Weights of a small transformer language model: vocabulary 32000.
MLP neurons of a small language model. Each row is named by its layer, matrix (up: input weights) and neuron, and shows model dimensions 672-767. Each number is 128 + 24 x the weight over its row's rms, rounded and kept within 0 to 255. Numbers have three digits each.
A block is one neuron, or neurons of one layer that tend to fire together. Before each block is what it responds to, as a language model described it from the Wikipedia text at the highest values.

Description: The word "and" joining any items in running text: names, numbers, clauses, titles, as in Bosnia and Herzegovina, four and a half, Romeo and Juliet.
L2.up370:120169169141137114137157086098144083110100144100134160112138140130142116157137147112144119135098136101118130166143119098143094127127119166145183113115124152125143140119111118100103153137156120124073159118109146118121121114118130110127178119104125124136141140132168123082152101136139121099
L2.up609:154146152092143092113114113147167097171141114129151152136135138125155103119093154091061123151100135136072134148130149070109140158116149127141161144116131158093133125130175121075109178104136136122084187127162119136115144154124156124138159123151144143155126163152165141146098169185151145135
L2.up1010:092113164122113110166145125088170112129138116156127112129181137126136074101111118151136167129120102162133163104123116068102139122160148144108110133145141154091147137157110094076087147129126153127090136075159102117125160139096135071126127104155149119165098154162100130100158107092117125108
L2.up1900:116120135107119116123134128109143114133134141153125148137166148108123092157112128099166114147075170112167125114147148088137169108121118128152118141122143134139114136128116094122125130170145144142097131121137147129135106133102150182098125092115175122139109115144131190093158107169150135149

Description: Commas, in, or of right after a city, site, or organization name, where a larger region usually follows, as in Waukesha, Wisconsin or Antena Uno in Cochabamba.
L3.up560:116153138146065121082154094140156098130148117153097114120127137105129129108074138100096135088160124115128139131131095136088122162079102110117174110122150099181124121142140110149104150119131143120129114174128097138112159155121163153142179138070130129159123125149085158126160158109146146115
L3.up1389:087123109117110117137166107127139088141130120144145147127143136100141140118120120113116180107094147111105086122049127093107116160127136109143100127116162108114112122159100146127129154147116129148123094106155115125139185129108121185162132124139113139147145156134117182127122146123129143130
L3.up1570:132175162102113078084139118118114088163137138178104082106126107074125137136113145113153164116117128116091174137099153118157117108146108112117136084115124140139067152151133102097122111136135164118110148161116110123145147096115121121178118144142154136163146174140129190112117147095121120097
L3.up1802:135147151052095100142117126104129142142124141133147105087140124148137123135078139136147182098146137114136137152102120184119092116145122109151131138107150094094124118128108079176109129150125169168156155125157110117113151150103127166160128130136141147119148158164104137111115149123107154148
L3.up2228:142129126101077137137123106143107135125136125159124109130125140152111079111084155145135191137105097123128133150097088170145151123133123090136120125133116098152104118103137152114122112135146153106107144188152083161194169125101155179195143157083130144158177157117143140134141127134110116130
L3.up2236:135191183111061138125146137107109075169137153150092141121117147126151102132105120075081154100130140093095140166103119153142114111146120119160190108137113139131113146125113111140156151140129151141164177138146134117121190094110148157152124131160120127150135094134132147105130192055122179121
L3.up2335:154135132143150103121119142108101113130139116111122093125158123088141141120117104136141146098120173119120173127160122119140095119135136135169164138141138104132101118132141144137122126139141098137080157132158126109143178139087119128145129135128120151131166123105148191130085136114111137070
L3.up2621:132190115113108157121141133115110154117143124142121086114149122102119121146113122100141158117152123050140140119151125135122087135145107114115121100186113118139113140146122095151142127107114147126134133130159119147086121100111123114128141104121143136122180126118130175131131146060079149116

Description: The preposition "of" (sometimes de, del, from, in) joining a noun or title to its complement in names and titles: King of England, Treaty of Florence, Minister of Finance.
L2.up2242:141149144132143138096182136089135143130132126132088100144127149111116122136090076125114114151131100087150116130107141133090121146126141146110167128129129079142136112142169133084123097136139113101095159161183144147082118124122129112077138124105161146121110127113149152112124139161122129123
L2.up2268:128141096144133129106138115100156107174118176131120118119131143137157105136100125153106175133094114151195155175103137122090178127096102054130107146143116154093122141125106122115142130129145099075117175126091109143160114110126161125112166136143125155132114144143100139133137142136125159100
L2.up2506:143103106140094161061136106119158153124117122161120116086113137141128143138061121145096115119117144136088092136128118115124125136100137146135153146132124065101134120113153143124117147134115082145153157155160150117131098149104123096136109088130137136130144132160168138136129156124117119153
L2.up2855:142128141127180147131151099140142165155166124127105130090127133121114151140115140144116127101145076102143102142120120134099176168091118129124142115125121089135123132155140134082103138152127130095091201171146154121126127132110148121152129113109154123158132095154140099095137111117144118143

Description: Determiners such as the, this, these, its that open a new sentence or clause after a period, comma or conjunction, e.g. The series, However, such.
L3.up389:144135129154119177143129131143127137135114118117117195108140132147141100178119099120147154118082164154113129092082137125162093109113143160145137140160114107076098136146110099079115141113131127122149179155137116168135120112123126119126111134110105158133159090140096084116163109135133164106
L3.up603:144110099156145158114131143137109098152141126147132160131132138104155137114126141127162115134127079155139113075124129146127148156088106157128137136123133098116137104156097117130100160135125070103096167141162143132152150145115154167122125129114137156132125143129148173155154139115116165162
L3.up844:131143162093122176104168118114132110133134140149168139113122134124111141190135165145134155136133119136150139123104150155135105129146178198124132092137133123129117133114120168104116181120133091115159172108137170147103114074144112134150157198101120132142176123112099139116157160154116108098
L3.up1236:130145100156088153116131095124110143113099125126189155132121143138165084123127121132159146108119126142090136114062120126093080154156132147119108107095124092144114156145126152118113141123128132140137165120127082169151149146129166087100148147099112112125120156132122122111130134145101114101
L3.up1586:066146096133126153152191113131141112104128176108126174123134137117154141148135142147133160154087096139128121112104156134107104068134135127091119123127123118109091133161098143089107119148128136107118169102125121185101157104122121138120151149147123121146156139144143090116096114073115144112
L3.up1920:111099111163128151144113111118107128161183120129191119111144138110128096169133064114142148099122140156106123102078123164137112086142123161130140113104108123121112106141127095115105125149121122095137154124135121140170105097140107154140145108120138147149146137103126100130113124085080133119
L3.up1969:120133099150108146089156095147132149093125134123112146162126114149133119133113135124153147078134140134125128093131104149100146125135140136119140123144099147136143122130149116118123148127139149145148158132102137172134152150118147129102139123062149105131113179115125144146105129117134113114
L3.up2156:128143119148112156151118149123102080159108201126131123102141112118149117147111075104144125137154105146135104119082155126137113125129135105110129134134150106160102154137117097141127139156143145064138147140129070172177156110115116126089145141124132151160124125133172156149151124110106133108

Description: Finite action verbs right after a named subject in narrative prose, such as ordered, left, maintained, signed, including -s/-ed endings.
L2.up123:125139078134142121130153153098114113133099087169145107139126146111152121124133056099148107134137101138064145100120138112081124117155099122140116110089121127143077127132128136109084141123110149136139197148092113116106138146138108127157161131107104118152130134111186128111136162109119129117
L2.up1632:110162118088142156114120168110111134141135146134104131123125127133126157151138108115112148121124211098114158140123114114150130116197109105115099134120142121125125020151137126112098156150164148174126150121134130122141153148117113131147154152078122099143148163129141111107154155087131123089
L2.up1690:144117118167123132114118151077103135112117107173095152110126146147126133130117111082164106117119108151135194111112104140142135123127138141168119130118131127179127099156125119126076129158104125172142128161085131122133141099115117118123139105104148144123157143145128187121152133090137137106
L2.up2706:136144081142085128135118128079121139113160152133079121135135139159146141176127099082136131135089090150122146086101140100066128103133118126172135133129141123137095108145155123088104115128114125146104152141139135108060096109132105160109132137107111095129136120101137122090122150118150142173

Description: The comma or final word ending a sentence-opening adverbial phrase or clause, right before the main clause, as in "During ascent," "Upon his return," "In 2011,".
L2.up441:113176162119145140158127093159164106127173132123113120121138129124146148096074158105106133112155152128130108104139105118133110117152116119168119128118132105128119111157136085069091148116103107111075113133134063133156139129118131098140126120152115120156107145121130126091128149151126132089
L2.up530:133155165156126150131168114131130129170135154118148123074125138106148126099119115134153115083105142153096194104168054138141139108135088169139108128130122109163123114115143136074117157139095124133126125124143073113148128118133135130161153123146161121117131148120142105076139145117085150116
L2.up1744:111141180151136176124118124121162119135128133132151145097128140150121107156107108056112142141100153148073103112177088142150132137137121124148089118132096146101101098126152151087078118130076157105111147133140094107137124096106133110106136113143128117112105142111154093151149153133121124135
L2.up2910:106158174110129164131115131135132097157103119125121171112143134124178130105100079099118128089121154112092143117130108128147118161153131105139146120143115162108132087166144117088105135142124133111176130148131110125142121133118125131125135143119116135125100134115129126135128135134123126133

Description: Mostly the "of" or "for" right after Minister or Ministry in government titles (Ministry of Justice, Minister for Police), plus weak scattered word pieces and connectives.
L2.up1059:106088111096133134159059133130152163186101168126140148082134134121125127150139118126122108074082164088138121098116107090158130126099146094101174099104128134160136111127099121110118151143072126110098146081083127130094125128104168143127156121116206114119141139114131106153116144149157128129
L2.up1293:131104142117092166123123136119136118153129150144098164085186161103123085140127115139121117141121152145155120142077124127159137124098134153077085118120135111163129119136129168111119133168101123119123144113161103110140126097120197136069148136112164143176142084117119139141139179173128172132
L2.up1852:138110132173120141125065090113128131135089086160126116117132128168183109102102120120145099142137146135149170153076132136081086130061159139102178102121159097159130139139135125158143153132126121118097133147145117155142126118119111117107151121131134138144135101128153115114116166126151187161
L2.up2255:150115119083090172136151103081182127131100103124175131174126130104159127117132141147131151128141147134134117101113089094139092106123111118106185074088087120123131157102161184128096145134114130142112151173113148113129140158099134127088135130086169163115121126106114179135152106124138111130

Description: First word of a new sentence or paragraph in narrative Wikipedia prose, mostly The or In, as in "In September 2018", "The song", "In the early 1960s".
L2.up182:098125093092168163124096142159069162120127092107165144117131122157181129118113172113121173077158148129135107120116119100126135105163137128119111113114113117106147097127146142068112131096165126127147151139133145148169115122139135142119138143087116105138181160108128118109122136136099142171
L2.up717:133178106150150185105133096135151124134154143151127130103131125100140121144108126135121153107111121155121127138118148118132115110122127146161137103135098126150102109120146114111138119136192125145135165151120090190120102112137148111125139154102162125131115141164152158114113128072096120147
L2.up915:134108102154162142162079141129119146154127082116146138102140138116087135117144103111133102081121115113162136113135125113132144109135129133150123071126123137110153126128152106121112142131134098120140159121123099174162095106113166107126133108077159113149107170126135114138118133110085097148
L2.up1171:111128081129146123077111083088123158090160086155187108082132131145136116148113103102150138124107145123119125117086113092104123090128136113107115128144139144117105150124130146045101132121107189120166161157173114130138153118123135097157122111113119100147145175160100172087145158113123156147

Description: The comma (sometimes "of" or a year) ending an introductory phrase before the main clause or subject, e.g. "Musically,", "Born in…,", "Members of".
L3.up210:125130114147119150119119093101151162166138112131182112113153139118162125144091125089134141084136145153131152127138134140099109138145073123124145145115143088140140136126133112065140171132121147114132129133147103130138128116115129116114138119120123106138102143094118157135139117150076153115
L3.up410:088143114142102161148123108099127129154152126121142173091149161137163110132096056122136182155100144161111111098066120166117106142139106128175156129089155085108145150102165142097105121139111120115168175163131101139157107113129128144159148111148140117125108113141122098147118118126141119090
L3.up1048:118072086176117128164121124117097155179116113148119162134146135131145088145148114081116113135158130126125143089093128116119160130148131114188129131140110134171098104115143094132108104155130125117131179120143139135123117101089127145140136171077083083153128096080137092134144144098115149090
L3.up1274:107156137144146172141138119143162142141143130115182123146156128110160138156115058107161149129095113153113094121091143114102109127133094132165165120163102137136128130130124107092118144156125134074134161142130095092145130101110135119140140085088127130159151164094143098071122126136106142071
L3.up1435:093110137148105143158091108125156147139083149143160168101154124138122077145104167108124171088104132145112129138120127152131145117080091087065104098134123118107121099150134114121019139115108132118148137165144078131155137114096121132155123163153114133133134139117132121128120134083098128111
L3.up2127:136108182136133114106098108150141091160171159117139150089152144122157103174134113089173145095114158156091173164128121126144134122181117112120103121109124118122144101157165099099115136130114157091132111117153064121135141098117112103130123137137130099130122142121154127160118164115124149128
L3.up2134:120159072105145146112174097106120142136131150150166162143164131117115106170094021101143166124130121173117142141114146129096139117085088147131170118132111097063121111138119109089149119140173116075134168170150128133141125092128132113102144114115132129134148142119140095053081141130105103089
L3.up2583:103181130107128114156172111115114144159126151143134118107113145138123118124123095110160174136097138131108124106104163168057085093100161115186172079108111073131126103152146146129141134174140152115128166116114130132102094127133141153142172106091139136136126142108118097148131151145111135112

Description: The preposition "of" right after a head noun naming a group, part or title, as in group of, class of, best of.
L3.up465:150141134113122139099166129105108122079154131144133124147107121110153145127091127116122183088143145158125145129154110129075111103114180126125155158117122157121147116144076132151164105158123097133141154165130128107101111145135173136066153115088168133154113114146146114163124102102097219115
L3.up1200:127129107114093122119155136129108106147172145135093050155129129131161116119113074138114137134122089146163152120148146116156132142142126128055149098150084125118129103146135138126140120098132131100171143127154156155058118161110106136133163107083168147135147145120139156126140136098113202059
L3.up1680:155153157100092116132174128147141134177133086154115136122125148134136129137125110145165121115129107101132121123110117151100125166134110128136134127139138171124124134173106114119131146130104113128155129099164086150125117165120135118124251157128152143120118122138149118121131160113137118098
L3.up2057:106158130148119145111121149076113103127104129155155111119163148113185126153128060155136116136110112122134129086110120099101126118144096137102114125179131128092144094178150095056128135138081076115106137132152106129175118161107161126125144125181173107136140147162105127117180115147084153105
L3.up2320:129099105111156134112117141095128087133113061111137111132160144111192087104110147136106099127153114116130137154102149143064117156086143106108102130160113107172105170131143123086144144141113099111148152150124128170139151131111134176129141105119122118135137117130144122127150112126134120109
L3.up2760:137128130097124149150157113128104110111106140143159112161146148127124102135146123106133132147127107111137110147113091123124121145149197130116142071158144099105114124139127129148121132138111129133133127162129078176127123070099148118132146159099100130117137117157128105154129127126074109096
L3.up2957:119162165081150113136139154100091093155106133130182123136133159071096139104143117094127159143133127161115146135118122164159146103138135144115133123148157106132105107138093104121143159180152132125137131163118083160117148077107146121101115171103135140150146144085179128112182166128074137097
L3.up3034:135145110064165120116173148127100137133148132125125095113143134124130123154109148121117140164149164111129156095121131111142139137145127166095145119137136124100090135126146144152131100138097120152125146115136117098108178097128117167144162134069123143129124114149142117154170134108128151100

Description: Main verbs, or their stem pieces and following prepositions, right after a sentence's subject and before its object, e.g. assault(ed), lauded, drugs, cling to.
L6.up608:121185111117103131121132125092082146089133137151124145122145123121107183172139141164141118144132145155112116107128104148146085141106133131125122144098122112107123072149123123131137154117131092110116081130105169163124128079131126187173154093104123075131154145147149101144134149099136179116
L6.up1962:146178119126117138131162155091054110181106134145136102145132135148112122140153145118147114106076139107124128117113085126110135131142116140119117108102143102108121083127119105108120139125138071132141103173092081141091127122118152142172151134098140109116109126178114132132150122136144204119

Description: Mid-word syllable pieces such as al, er, har, Ver, Gar inside non-English proper names and titles, e.g. Catalunya, Veracruz, Majerus.
L2.up891:107157186192117144140108121106113101179100111120124169091133150160123135155114115081070157103158109133107152111090127168138095160132137115108134126109146106131113133151111187132109124111137120157107087096131105128077184151127137153140115121118129164122160108148126128111101129136128156159
L2.up1534:099103149162098141124140152117132054129138159123135170088139145086115102151094135085095158077104122119123162166104121115101120115142148113102096099121112083135103119160127138099161159163108105114127140082107099166120150086109111157125160088111114167171121120090122105091152138097138136202
L2.up1608:158138167206117115113057137120120116182107159111082115152132156136127057166126106106112115127153107099127148135102109125128141148131141118144160143145147109139154134164120122073128102135129087086130159082111108131133162095123143183137129137110104143143124148119157117089158136141127147180
L2.up1665:125164132092088143152128095144138172138109122132122142066116129157148099151141158112157130117153132148105131122109107118151148140120103119130122141174107125124125107122149110142154170126080116177186155104146142119103158093103149131116124135094140147147148130115132137094137113144128143137

Description: Mid-word fragments right after a capitalized first piece in names and titles starting a line or heading, such as R-ag, K-ei, N-am.
L6.up2189:165126081127128142122174142126100124099107122119145118110144146118111144110088111094097110111125106203130108125120156110114093083149123114161164125116088063075105104150144156129095097119160122112138169111132142125112112143103145098145141143141137095172109148161168135143162134139102117152
L6.up2305:099128125152117160134172120095137148127142113139127179119117156141116114145111113074120131097118097135133149068113152118138138192126166088129164145144139152142109131130127117119091160143166126126132122181146111129115169145128152151122140132141085120161124114116194119140097130119093143139

Description: The conjunction "and" (sometimes "or", a comma or slash) right after a noun, often a plural, joining two items: schools and colleges, masts or supplies, roads and watercourses.
L3.up202:110184155169144099122127077153151177092138149182133133085160124141079118144135119089145145139103165133125165120143138151131141144084110124108154104138122126114121151114127123111084158127131108123144129113160160131103145126111127131142155123064128111113151109070124117145140168098119141132
L3.up269:118155144097079134150127134139134108136131113150153096130167121142124137125141128102156114110154150129113124141121117131077116110120150145108177134141121097133109118136124150087135147151114135092113126120166137165149137123110126119163129167117085133168164112099106107125110156111120128160
L3.up1545:088137156131108143126174093131141134125106066130146096125160131133122126115136162155170134137057138144139096127108148128077080128125134155120172124133152104095114122115142135104163131143118148076120121097137139100133150084121086101125132158110102096133095160119147118094095149105111129109
L3.up1746:118122146120105106137129150150150136114149108145132171163147155139142142131120087130111142134083114155114106114138139160100128109143154139078161144107128078139137168139146115102106104178095132109109109103179105115155126147136122096136142169127132127135130150132146129156127130144102134146
L3.up1912:140169149136143124116132111137141103088114098126138116126157134113144137142110161093140087133128107153130108159158114104093133108096157144142105135118117100105135135127089097094126130117143143106092133101156113169194112127117072114126150136093129138176153119100136165108146137138122097131
L3.up2218:123163116104108116118149125100142123154148133158118142135151127115136112168154104097109151158109139144150135150110146095062105099122121159132163144156119108158122147157118113116136118165124085085085147101148127123105117149130133113132133148130145136137149099118120152120132120076098132108
L3.up2429:115153146143106107126132146149094129156121079127152143103142132124142131161105117134133103140151152168132132147103128088147112108113174143115153128149121130133127120151138126104109140150124136129136124154166078133143131079114152135143107118103131141178147164095153141141145121120109120124
L3.up2815:104168120108072161142102041119145152101149092137113100122136139117127066101115121130110142143120130151101133128129164146110080134137120095150190113119147124118150115132176161097085139134141127127140136132151133145134130186081119103167137178147121151172145119100133112124123095082107146142

Description: Conjunctions, commas, slashes or hyphens right after the first modifier of a shared-head pair, as in military and political, agricultural, industrial, grave-themed.
L6.up788:111143123100102140137122130113118093140126113157100122140132135150111138166107092137118096175124127114114159104117125189119087138158137117112159123164126138112124145182127167087125146179135139091115153132153135116104135105086122093149165098084126132098203155149128111153126136112107126179
L6.up2991:163187149134087145160100112125115107113138088128127083108162116144133136099129089112149145140119112159166145095123153137110128067164176106131111114088108160113104129158165112096120142119124124102118182161158107104150101070105141117147156136066094119120133127149140121114091156086126108157

Description: The definite article the/The in running prose, especially mid-sentence after commas, "and" or prepositions, e.g. "and the Baltic states".
L6.up348:128136118124154159137165129086080138118139142109188123117157117141129105192129103160134112082114155112154165119119129120164098093134130145151111125152132116119092107127136115111146134136113093146172170097135105146132157103144111153110112187141120170109185127122120181168143128130092109136
L6.up1437:126156133134119088148148109119097118131118104126110107115132130107127152118097149116135157132098084142131183096111097152149064136141133102106138132114172114106128107132096154086147135121158154141110132122154100116128138119130117136125137094116120130185165141111125121145155122153129153139

Description: Adjectives, adverbs or their final suffix pieces ending a predicate after make/be/more/proved, e.g. more difficult, harder, accidental, proved unpopular.
L6.up387:071120093139163119119122150068135090133093091122142159112128131120115110103141119094164158125060128165144118096133118107151113120126128134131127131113131084135102145134131165148071127118164145102180130126118113113127178120117180121146143097140122101142162135176137125179134126088152124122
L6.up428:126133143137105140105153132122139162143082165137147176127125127109136129170118105138137136110136109112149137085119072134106076120139144158132131084167093115110140135132126168114105121128117137150119112112153104163168141104113166117148117163107107104148133180091151174134125121135139130129

Description: Word pieces inside rare proper names and foreign words, usually the second piece after a first letter, such as P-har-salia, Kal-yanam, Bio-Sho-ck.
L3.up238:121098141103129151142161104140142096105150129144137125129157155133113137066139151100145118091094144118138177113115097155136125103164095112092099117158123106150087120112147149146156104162092111131176145085111145157089167090110120125079139084128122111136108123150122135123131104125149126143
L3.up241:162102101154112126103168122119119149075149113140131117157133131116122154139134106119131152123137133133137171168135112071097110117108155165085123104129139150134080128143160076125141097123139115133128106134105099112100136097117101109143133188108078057137170098079137135125127138126100111148
L3.up829:088143105116133138136134114133147101140119143184100107152147129098134096140116135066097152111139098118104134128111112133119117120143103136175086113153154108109114137145137117148122139154166129168112127116101119114119146111124132089150137123150134103122094105165144148133158150135159152142
L3.up892:100121105128145141115168136137110154114138128133118132131145153097103127122098119126094120143157111118108133120132119137157130103117135192160100122143131087090156128113104143135133120173131100152149179115109133117086097131142126122099138151107141146132130113170153118152166105137122106136
L3.up1292:112103108125154119159135136127121130113164156154128125133171154116141155130100113122110152080141119178112162136143081136117078113158110142097113088109149110149138126121122132122142124148126107086117158113150155145123116092149123135161118153139134149150145147133154135122128136127108107128
L3.up1594:106121117098137131080125123131130054100146185156097096171141144115172115127134124108104144175156150136102151142098147108136114121180107109137093108105115059136103103104149156133148105136138112076132116129130130140107134116121144113115153157102118121105095156141156136078167164083134148161
L3.up1777:088096140111114099111156115138121094182145119144145140103136128124166100126116149126089148106136120119082163122122120162130167116139128133148126097118124114137122134149156124114127155122127141118154142155125133167134076108132139125116140160136125154174124141153154130178167146093097128150
L3.up2410:097135116074104153111154117075169148125141108132140117112128129097122136114096155150170143092138084114078140145105124159152104051167118127143125114109087127147167106133133124122089121144146120128097143086108169149126101070121128118119145154125155150098114136176165179124118115128119099141

Description: The preposition "of" (sometimes for, de, between) after a noun that forms a fixed phrase, as in "way of", "means of", "period of", "Secretary of".
L6.up2870:138182134128095133138125130128133122101102142104128131128104142140163113163136116095151125122128117114135119100104132108101132154111143117053155104112089149125122123162111128120133075129137103083127119169164110145134127147130100189075173113154160140149139138123136106102108124079139137132
L6.up2877:124120157147102159122097108137088120112129126122138151115142124143143078116116130119100131106112081172153127116091097165120133097163149138066098130125098147126156123134110165134132104152094136082137140163126127122158131106112203155126149112133124143160128123129131114123153126082104150154

Description: Final pieces of adjectives, often evaluative, such as -less, -ful, -ent, -ed, in reviews and descriptions: "defiant", "reckless", "hurtful", "bad".
L3.up175:154181128151135130144164161105139143095145136113186102135147142133103106109123115089122143101075136102149138136122109087117128126143104117143140118175093108129123081122112103143122130139102119126095118139137161149131116135116090131128176126144158114145151117138093143079130167131127161147
L3.up292:128139099118122139079123135098139118129159130146190179143141145132125119136142149134124106127148117105145118155086120070132108101126125143088146131130118093138096118157115149091097156115137174134131140110116134134077115114138142151096152142133128094147138172110161106140128116128140110140
L3.up425:098132140149087167089140124129092143138096148137186122123148122134149129174125116137120129161086176099133128124145108121123164130117099145146100094137134133139105101143128154102161165149130135102106165112103133117151163152130123103122145139129196069130147121180137117121168126093138139101
L3.up1088:160148137136124100098122116112132099147139101145128142157142132141144133169100145111116124134103161069128129117118082112127062143151132127128167131126121126102133134156147141130055137114151167139096171144107106153169125155109110127160151120120151122154126159149152127089162120106142124119
L3.up1102:117129109156129120099160131072113114117123113123104065114146116096117147145109095107113150116116113137123128135140089116130123126135099169171085105143124072180129141122101115144156124132111129134114134111121149122109163157133144139164161134130158070141138186162134128114134123127156152155
L3.up1265:102142146103118132132127072126073126127122126111122153099132123112149150153161163136158116174133146129129123116147109105125095142101150149150116121131115111129093129106106094140118122127140153133134130146121176114108149152126150103112171095102177087105132120152110112090156141128135140077
L3.up1490:102167132081119100127150145167072137122137123147163100073101134156118089148144151142142150100131113151143122118127086148140132160146111150120114131156142102084154109130104088128154148147118155200153135148103149136138163123131141096177167141115131119122129131145140144155140141110119179149
L3.up2978:129170088099136126109117127102116095110116138130167075099137127157133156103162098078107174090097133136125153090083085137112084115152131160158111096121124153154132113146124136093143135133126130103114103145135110155105173142128139124149124141112143102176121145160119124149176144111135134114

Description: Prepositions, mostly in, that follow a verb or noun and introduce a year, date or place, as in died in 1907, born in Waukesha, city of Mangalore.
L2.up1030:108104141068145127137150134142117104122107127124112137145141151131145101103107122135089118091158108102116110145077122113133116139116184145149151113093128119117123109109038159130138144121125113115134119113141150102066103136104149149104176076146140143126152138109117153129126112133145118136
L2.up1551:098136139156135110092154106112168130115113135163151127102163129111103120115101146131156159119124129118119092164113114101079155117145076123117148145116140098160125138146147140128141133143150144125154151094126111114153138133105133160138149118088149117127116150114105094116094103117151113117
L2.up2124:126146150134105154153165103138137111153148133153127129163140146124084121138069110136116203122116126108166178118090120155124101134147134112091118139144121119137105139122097114135119133132106115122118131118183124124142206157133132117153128109130098151127173117142117145095116104137118123106
L2.up2663:139102157167081121118146117122152120117082108163123118165130147081141056126096116173142142132113096137106125135121140170090090147121107099154135117126123074125120103130126136145110125139146137088132132128163086113143127140111150106150104129119137154150163112146109125137109146100119132119

Description: Commas or separators right after a city or place name, especially before a state or country, as in Green Bay, Wisconsin, Lyon, France, and San Diego, California.
L6.up1845:104132147107118136094099124119137101122135102152093141143105147156168176137150085110115158102142114145104133138090126141143117099175102131145112112134130138161109125149113130122121166123129145117091118117128121144116143146127111157117126166127101120103127127124137137154167174080102144082
L6.up2418:128115115104092155138113124113092113161150122160100109138104129143141165133119114143123145136163106150137143125147123132187124096165127134145126114129131127105097124149152113113099137118112136113159143175128121120126158097124108125124153169143115129113156162114177147140176152068085118103

Description: The main verb or predicate word right after a sentence's subject, often a critic or source, such as said, believed, criticized, also, featured.
L3.up127:125159149151155203107099123102144147171176142170160165110121112121172149164146096117139147079117160197107134082127090113149136116152124122145095122109067132157109152151148110120126163136110106128175139155133125133154110113140126121175154107135146115162118115119113130129177159123119113124
L3.up211:109135135095133139106096132127151106122149143144151181147111109173119137143126119116158143085118131159104090087129095129174144112149170112134103122138119121144131114119160121136113150145136131099160155113115101146080141092114117133140140177080147146128140166163113096146137128142154145116
L3.up361:156151117091158148117125154060118113135150155125093116121139139126129122143138106131151129105139107089097129145099127128120157121140136156173102134112158110124089067114137136181109146130109131139167121150107130107111145125110121152098173148102172066173142153139174148077165144122118137093
L3.up407:079136124112117147128136117147146117150101169135122125125144132134147121179123134103116158121112121131123106133126076099104144115160126125086144122094096147135119108168131153089086128111100137127050138146149138164114108089103111142120142128078100145131152093133152139112140176115160108122
L3.up618:152135102141115150136124136090081126118114113161116101144135148106137109163133109101184143122096109157082147121079104102098131118157132116159117130097153116118107089114133123059112104125115110146127158128145158124097122127112120113136133129118124083124133137124163157064115141122130177111
L3.up1076:173117088119116175116096150122107100113151148149118171108132122154165142189121110135132146125136114159149130100122122099165107147141142132146114153113097122123139103155107092121089181133142121101134126145123158126173152126134104122135133162088135095098147153104159154089092179132123160103
L3.up2601:134175140142136168113123103129146121119186152103110087122171134100128113170128075111175151144043086108150118137153101154135110147159155100183132137131089114132142118146150107131113096134146138130081130099107076168121120127105158100160119075127105170150164159144166145132144111140133129191
L3.up2933:123115067115126148087122117112108109109098078126114109116135149127141152194139124143134128095112099113110159071092107141127120112160147162105109138109115114127166069110147122097099172158081122126171171184081136119118132109120137134171121098084131125141133141131118118116127172163114181121

Description: Adjective words and adjective-forming suffixes in English prose, such as disillusion-ed, resource-ful, glab-rous, difficult, harsh, plus comparatives like more and less.
L2.up513:119102093134117130120118140130103113134125132125082156102111145101120129124107130143140125120100134156189117088119112098118132152102093160145131131139098141155114122124144111085135146186121133131087112107118114116130120136138159118136162098135142102133138133164142128114138171101131143173
L2.up535:100120141150124133141178129124112159160150133123141105077157131141132143122137098137050127129145167117106102100142129154131066141147161175122097123122138132100138111140095115115135154152146085126114110122144116119132137085140161113123140086083132128128106095116161137114148174089107139110
L2.up2644:106175158165130154134133122109089137170120127175134118109144147109142117146131137137120093108120161146104126115097131097129096133162134204096146096134124126125125155091148120112134096174158145127133172163116142135145180109126119134071140145131095137127128158165128139108129140115144158141
L2.up2683:134163123128127130115153145105123144156126151122136109119150135064115102162132154142156115145123132120163098139127129106122127105156123116156111095096109112178095099094087093130085127145143127143144147125098164151117126088130136135089143134085133099162166162112104103142135111114142117112

Description: Mainly of, for and on inside multiword organization or title names, e.g. Journal of, Organization for, Committee on; also table-cell numbers like 2.
L3.up249:175115138148122129138111136135150138139116118171144133131100131126148114153078116115080115129113119084097126133105130101106130152120140124152094127093073091138121142129119126115130151132123120110118124148113125153090160175110178132130182090131134126154144137094173149123144188113120142161
L3.up439:167130164120129136140064102130130130156088124135133113109131149114113134125109154141138144110100156130131143170145108139154138100115122116155156128101113154141146096110112139125134157141132145128135083115129143101128151094096165145109183131114186148145137111120088135142128118100155128079
L3.up878:148120144139103127107118154128152111147132120108126147166111140108127123128124114129126118113118135104103084128126129128118137190139111113149180092114134102142120132124089138151059133148133137134111104133113107077137110163124181148132127109114135136128124130128143142162124127115112112104
L3.up914:160120124119101148120136098164153127130135097141145138103163129112136128132131118094151122156127087114150104115120110111109095121116113138159155104123109130052137136142113128111110179125140160136085130153132157118169126132102117113133140066125132137153145100117113162111114172122124111129
L3.up1210:153197125145118129122088070128126166123112120157136151124156135110138143142118146125095123102110113131140097097154114127157135134140129158131140154086151107149115123118121137121145140130102099121079168093113181146167109099130156150070159115118135101150145129127118143122146143117139139106
L3.up1388:177133152137139107096103085126100117168128120164120129130122144091131134149132129108127153109129141160080113086092111138107174105138135158132156164148116122140128102151136155129151135142171135116110163111114141103083154096153112142121127111095096118169152151090113090140129115130123150130
L3.up1525:097111125172118158088143084098153149133139155171115117099102157107121136114069131129096184140132162117137108116088122092133099109151140136149154128114116143184137126134134103141110168152095169119133140146128132132153127125137125122135108127145136134135124120162169165147094135096131144116
L3.up2122:146118119113107145106125083141146129144105131129139182088119156136131099087101139125080134091097117145156094127112102178146109143077114116135155129102115107132124130125105099107138180131174086141118155132201132147114098140100128107105156161112106139124130117116130144146139147132136137150

Description: Connecting words (mostly of, for) and later pieces inside multiword proper names of institutions and places, e.g. Institute of, Center for, Bay of.
L6.up2100:159151150091077167110160119115103110127163109147107108133124130095132123121095117136140121140143100171128126120111103122138071146153113165153163102084113140107113120169153159137153114140141121094072155159149109137113137086105124161149126095133157129124138119130161119115111144096122131117
L6.up2835:146117151147099172064129128109130144137096114124128114147146139103119119124126115102099115135133151114159112149119119135112100133128178085134148099129088131174137142170123135100106141136125106118111128153092146131103157142089168130129132070088110123127137125108127143162129113143122127126